python train.py --n_layer=19 --d_model=160 --n_head=5 --n_kv_head=5 --head_dim=32 --d_mlp=320 --vocab_size=1326 --activation="gelu" --norm="layernorm" --norm_place="pre" --norm_eps=1e-05 --positions="learned" --qk_norm=false --attn_scale=0.177 --bias="none" --tie_embeddings=false --parallel_block=false --init="normal" --init_std_qkv=0.0395 --init_std_o=0.0395 --init_std_up=0.0395 --init_std_down=0.0395 --optimizer="adamw" --lr=0.00226 --beta1=0.95 --beta2=0.95 --weight_decay=0.18 --lr_head=0.00694 --grad_clip=1.0 --warmup_steps=474 --schedule="wsd" --decay_fraction=0.725 --decay_shape="linear" --final_lr_fraction=0.0 --batch_tokens=16384 --seq_len=512 --doc_mask=true --train_tokens=112200000 --steps=6849 --dataset="wikipedia_en"
MLP neurons of a small language model. Each row is named by its layer, matrix (up: input weights; down: output weights) and neuron, and shows model dimensions 0-159. Each number is 500 + 40 x the weight over its row's rms, rounded and kept within 0 to 999. Numbers have three digits each.
Before each neuron's rows, "fires after" lists the tokens most often just before its 100 highest values on Wikipedia text that the model never trained on.

fires after: " app", " comp", "ro", "cc", "p", " career"
L9.up124:392460439529504594459457505498532537462492532582490510431559505504516517484528525538534590424468487494466536593518488542555472452528514551516445533470445444499574488527502516545516509536526535538502547491438562479481521533491536525503515480524465491454532520538474538525512521494434460481514543464449508469526466483518414533557514525480487475483517471460449496530603514493551373464493501525486465504568445494530485504510508466466459450487421503472462515475447540465471570473420477
L9.down124:541554508516561530463522552436519547509495545560534479409559513525523390501435555552521472502587525517431476563517438595540456524478458533486492465485470443521544461496513539546561522560518512584488444469487496438504497505526517543524520527495442413471484474491511523560491518445578534550555494494425465480477517511511458500503480491484495539550464474470469504490479471469531440496498482489530452515470495447398466501570483447435515499530473489569558525569478518496522487535460471

fires after: " c", "ic", " 199", " C", " 202"
L15.up245:514514487563452475444464408555491444450501512522486498524525496514483505460532503480581483500508474537466466518535541493508504471471535472501512426453544458512509489461490500557486490553511495498534467523526407533512448520562517586492520549494498432499478447476424512527467551448570610508537456513458532560572542531480439601506499540494497483542560494513545495555476533491514513547453454476447562511503440524544519542515489401464529533489427510531493575467440417454478450492456522
L15.down245:476536558473480526526529574536526474503512382586459464430505561547450504536529458478460479520456534465533548456554519518402495461474465478577465506492538473500442523472448520577484526441502449490526475457487429553565524497474446445464453553477466531516526523496453448465484548485480471513513532506494541526506465471511463474523466552466443464494552521453556546558494454529494517487534420536500409515450517545499458557499530513527501507587580430520495526531530432493503516523549487

fires after: " p", " C", " B", " D", " P", " c"
L10.up200:541513573529469508436463494519516511478485503479441581578502475497497502484649483429558501526461479427531469527472473502497469482523498425506499422542503476512562460471533506490563517506533478485498486527519509483532607455478548517471434473530458422523513519498507499573552483489429542451486532466488542448507524544477450478479459528467509547482522511549535547509543528520523438564458537551450450488500513536512497517520566510512440542561412569523477488489408423544494500486500455
L10.down200:431523452470508522513484486567412482514554528518558538451445485538545478504479466438485557552535548496499594533489430506477488596541484523512523544477512527441482539511520470452464543427574593555506522499474528489479498485526517488527528420456550561425480448404535489498475504497447469575493479491512453444489439533451539481508485419530506482558538523437543500521501550488495465481468493470513539536482493535495581467551454500524534499523449497472436460499565515447484552453544524

fires after: "uk", "k", "os", "ap", "o"
L13.up26:470492460485501474528507483540497600493449507477476470407444478576478518461508510517477527574525438591476464532539436531477487519524513493494487531614466471502640515525387536499479550554552557532464477454462442431480459465465553499478484497538448518511524537522480620523444500510509499575491505499530537519432510384539416586474455505509444490488513494504504474501528474496508488479517541510464518484530508519500472491460521518506494554484460474478517504520446486483509498481514536
L13.down26:485501523429578521509520543486561519456525507458523546513469466493478574601508388471479487426389532426527533466494489516463582473528540501494513524425502396469505483512504505509529505454493518521490454549508482513553499478507470511515416437512456530542511545435458491465525475459482453518488533564438523570523491532493537501463520457544463523508527503463547497608465476486504542494519415569518507516459517507528521489460516529565496531491584572525396499519495494507495470526517487

fires after: ",", " \""
L6.up93:521520566494561522491467505490432537496536497491492516517489464501513536496506504454510540496496498500525463543525459486515405541501522497432418510582488498447514575431497485615511492508517521509483508546549486489529440547526470539456503485444486478504509492499456501481490493429526506543361584528527541534611487444527383552457552462530546445491528499542504571513501471485473487487488444523428530500500446562517480489472553525454516437542506518472515473480507622516498536529511508
L6.down93:449473501526498444442450521563486538525504463536454478520526495534504474534449451525478476514474447470463431445514633513540518475445491494531547510517449463507478485484533463476488556516446525574459453396541500500547587523452448429558443444520455444516495560455452514504472524440519530450473471494532452593543495511563617501526485499486501469545481536524530540512549483471543525531498472572446446527512554474503501509552503477420470483544506453527519485477491567523506496482534514

fires after: "\n", " (", " \"", " "
L8.up159:582537572518576494474468473528494560558441493497469449562513452493528501470544471482509498542460443475526481500602526463501485450545479451515465477570523471522478479464514539458459518461565484456524550538463499528500496496487471486506504464516469506477496567482474564566440518460501552538381502500497518458486561424476454457521572431475551482500550525484525546528518519513495604466473473471445571501513449477476460549493497615414508466503539536499500515519494573492451482466437496
L8.down159:487474518569534472460444547554503461550446515533515518549502557545520542490510414524488435533449488559518451421497487476515522477556516494488521474457558500531422483558446451478453497521452502495540507504589531481521461453532534425491487522545407513511531623485505505495495476525513503528521499476500460544507511509543587495557504482504502469523464469460502480511467500507494507476474467540472544532608446463482484440572466497527504485426542532460558506413512610506516560501416524

fires after: " |", "t", "oc", "ic", " c", "ac"
L13.up84:516506504553487542440561456613510528484525499449471484459509498471489478541516483531578495439517440505439536472528434472526540519522538426495541527505505534518504516494546515531520534457605474509553505434508514572460507509459562548455507484474505435487528513573428534561470409481515458525517446495454527483480529462518460457496498522493470503484443486474460489490462491456511466522447471557474497470481580536462536546556621448458480491487455552502579504480397466548483480496443535
L13.down84:497524548489487516545533509504507450480517502522463472517489537444534552476498567473516551547516540497495601475540512505508548524597427566560481504478509494435537428540475455584498496468513425529418454516488472520439523482479484427507479512493484448506503537395561499529544523500437457454479475519475534578555442454528499443526550453520555519390510568420552502523527465519460510458548529493515497475477523516490536488470462533564456574530541467485412527518503515514463499478528486

fires after: " Ad", " p", " re", "e", "v", "ed"
L14.up141:523490427543526514479408574497399479498496437491491463518567497471564444486561466440594508523482457501451437496502484488563509407486512493501501479518505474523524497504461534540505446601528481562496522549438506503450471581532408535470484453532557506520517528565464500620478510512437529446490497444442489465576563478441500452537546505497503478545522481486550517459522471506488539449499503559527496467505465545542508498508530474483506498510487557546487491474478472507559497505408490
L14.down141:527469491474499486501579483469474476530484487550467509498509476546474475476437464520603522485525520463479485534479456498526484556536513492478508569477573487500604515578505556465511497512500559568524512462481502477463518495513450477576469467514503505507493539484532530479589483430477441469505478421494507459500402522530553446496484531495410499483498444550492563503443507593443483426458433453531479547569445443551514509434533448469487570509460557554499517517431501475462493527542556

fires after: " A", " C", "C", " c", " E", " his"
L14.up84:519460537600494606491511409556455457507476548510489451501521543473547443533506474522550477500519507463508503468566494548535526498470512559523462456480454433473522487497540527530464482549510568480572484625480471582475425476522524525455482439502515490383522511494406528474463467471502539536447517508531509475469465607452515526453451500526499501475523522575517555527467494530503491544485466498507554507498495466475478488470532516500497493487440532501508503531478494462449506530406600
L14.down84:484546507459443528443473502495522479586550394545534500527415524564473518463506487535442505484467522548551443508561502492454491506469547492546484453463497427419533422551541545493419463481535567479490536457482543486470515477529488545507517522506492490573486528596496471508544471563427497510513555508485488558492533504491453457403546540516438477452459556537495444566531532411484495546475427498511501497423532531526500520485499512479530574488542535488514483503516449508518522509443549

fires after: "uk", "t", "k", "ak", "N", "w"
L13.up258:478525427501455531425456503556512581529509436519462462490449519532572484558571505511450520491435486572526478443551448510564499479480501455505508514502501484469483515492458559473548575436499558517435482412548446516534495434461510545486461468510525496480538493487523499435487480496496503571460488574502550528490555397511486546565453512588495521451537531545466533469447431513500533419508538527506436467476520410482496504552530544522533496501479464491510451476447488481525535568526470
L13.down258:532423498464505519524518523497419439441477510592551502561567532525513535423512469519511398547552499460529503495500612545496509474476483521453544545442487425521560512495478467458506499480487563505506486578489477470457490500502481400499550519452514514497502523415455575568475505514505454492485534483490449512493477520560497419488537498513489542460507495435513477453479503509517457532441422619526555456487520518513541499578507496491467497465520563507450527503540465496503453469538560

fires after: " c", " t", " sp", " C", "p", " which"
L9.up303:530439508484568485415473463528546516530505468499459515504509488447516498540570498424573576523500567488495449462542579505528518474447505568484518542461515495465574509498486544524489523610509429496500480578514529509466508449497581558469473531483529518423504511530447502532522453492491532435458515449443560499461486470452479505522534530503409526512502519545492472520441512524437539528492482470521547511510510528592514434479523467452489547536412484476452527502390512551453501559518498
L9.down303:470512465500517583542532515544510506497519537529507515473505505473477459471506454524434497486518436489486445421412471467597482446481563492604533465523540436477486544498547507479486580476491577544454603499485462578503471507499468484523503498453481532474533534456492536492445481515443513503479500459502536459527529490515577496502430456494529466501503488528497456468493540491435453526501495443580456487550542465456521547535536480558522534517587485528457566408460521423481580447526501

fires after: ",", ".", "\n", " \"", " but"
L6.up16:447511536503579504543456487519440546481541465512475597533524435499530532546494539498507567532520465517553439547493538490521445471485486486435451576598512489457556485460493510530535534547482482497479480501531507458456514545514482511455472477487529535489566495534424502529426462475451558549462500479479528434508514438525415537516510466501531450456559449486538477489562489468454444405478431555463505514536452524511551503497557548401511454582520484530535472521468510487436543454528488
L6.down16:497471469459549534489459518549526441533537476483468476544489492462649498517539482495512520494508507472472551503496520513607527473520550452472463436464500460495501516563469401449463456416453526505499528422528480523483587514423518532500474461514526448496492516514507473537467480430500565508516500442486538479520473415482571563529509478504488552468496546581487461529470469469438495516495546525467485463516556462551572546525503468505516567527456475520476422473536464550463546480585490

fires after: " c", " C", " p", " ch"
L9.up148:572500463470502511488471493525534612551462544475470544452531480545528460534491451498467535568532482493571528477483497546519422459465458475516494498483446491490531479457458503480485431595502474538555577444470531467455584537495508564421489435461518457502459479508478565503556531513515512462482463473442572472514492494414502466471542522509492556601504580527522546556476513512537501533521493527464510444488467545496499490539456468485482539524455551504466543481464468537405581542463465
L9.down148:473516440509540490591512470521436537470488464532395532446503448534528465477488565486490520589482522411511491508497506466482463482520467478464484526533542449451423520465552524539513529513508547466491524508518501509488427603452482518457543552467566541437421436479495525502564525467511517558496490505468481480552475630554506472522501503477544470466531559498445495530518585531553539462503500458537478497458488440537440539511498539450550551402554508488490497506512475436509501498518491

fires after: "\n", " \"", ",", " wh"
L8.up305:490472521440547527458433552516448559493502470496472466507464481499553555519511548415520523506522449522444482468500497564513506496564517498447512530520553472524500466542479508503494453501517471494475454499565502520442501550534423533461461574469543518508499530510485537487441493403551514506417506497474518502478572460520386530487530517529516445479548506515523546501475475494453511521465473478431525533426506485580543492522558631432558508540507551524476466533579552452448567439477514
L8.down305:540488401518485526528541475560490555489474403560530454463556469543517506575450493490543538504540559542443411495531562500506481487449495452503521459573500511494449541512520502536544451466487520592434525476550459447471557492520396456565486523473455397556481515530485510539515448430505505523435450468463536485452490480542525512528553437537493521534559440501509533543472480422533484505465455468497501510576504490548494405496520503513478488474464516530472509499487506515498448492504545

fires after: "ec", "p", "c", " C", " Sp", "le"
L13.up122:527497466589532598429441489498599491495488472471468513506539547484513456515480476504593458494492522460487502527495578513518478475420521523475419500516539485545630516441478534575468500557511450465482494504444542555459575476534524526495514521514513514490487486512501495503549522487494548458565402416492543464487508547529506474476481525531441523559577477522519558521528534523456493537489499483521516470486442496475504505475513480439485508495451595447461463488395481530495507546430495
L13.down122:503511541467466505515552478545521535537553413495438484493483423541522511494544546505523470501507499522546497517479519505533449462471520504597518417476497522425492618515492458481497417518455512588439511484493495576552483444498490503476481573516450534524431477458441462486513497502489537460432458493358522553525501478510500451576438533441488543538492507523564479453495491452488492433440563509491510497534518491503524468510582531536468592509522465468544499495500477514496456528495548

fires after: " Re", " It", "e", "t", " re", " e"
L13.up245:518512549493527478477462580487487536548541456478474532507515536510494526525502491420547489429536445503445504530454527501577482459473492479436430461440519492526486539501447515582495441542546412499463522540550475491489479483493452491516555458477536472490565524573455500486505543463448531522537474462483485384544518499515384483604496534554436575468497528511428482495527511497491495468502497508464507496532451549460499498502546500484543439533527547611510481444550448460540522517547466
L13.down245:470538483464574508484509497535429549533491527529512567512452513492469490393458541476588530485477505441461562487542557483536527539465526495507590461496531476478531594518510563489468426529480561500515497518531432472507461530461520488490466538586555535476441540519419543480468570441478444514438490463468419462470462498516500562521421549417486493503508449446488467501502472573419515531556511455424513525471526550530529490537533490524441519473471524517525465544515514497536490516493502

fires after: " comp", " app", " con", " ac", " p", "c"
L8.up75:483480485504495528467480459536486475480444465529510535449603477486546456474536485473558481556469508431469492507554589585549436413527534508466434448598426441437506521474526492552450476547447513533526474494463466469444537557443572543475489481562540506422486488506462531546534523546522508550472499476461505508512533497452500526497517508536532493527479456509514438533564547475577494479499506505440445533531429521446511528523518471491463440491467564537565558545514482443482485458464546
L8.down75:538515496458520504512430543416491555562563496476503505547424437536532496494467522511442485497516550515526556486543404542537549500401425505507458517512483457488525484562440525522530470499515518569478573467518517455506426537496542511439464555453505590494567559569484522580514477519509511560540486515495437476436485499513507519491479454559473500485438517545492515510513417529507433517470500469474467467529442509469514550535520454493495478490475465546492478541508481536473598467466400

fires after: " (", "-", " \""
L6.up194:517457528486498488451478528463444605461514476495476475501557509496497539487597503519541572575533479495507454453519482495532478489469551464471510515568563477520491522452545516471545422519496559500513508580470524504479429488495434533477499432438555436534470583517533550530512552417506531514435491483522544447509505535424452524527517451509528553456517517473513500452497415515468475374483468524442477485424446513551480474482504577477522527515525496552528494558516564540491456491486530
L6.down194:418497523515467487569479497464514446469461511553530533468512553561548517553473497524516484525464480514491453466518587503499486426508552466491507516532495471452545499485555511560515499465467528541524470420475440563524483513523444483518474529529495548423579587494496434450434456497522479556536426520581478512477494417513534497494447459538495506480547532413496455461449488506508582521498440589529454540479574493487501426509480516499470498525516486464548536532544553482571452497579535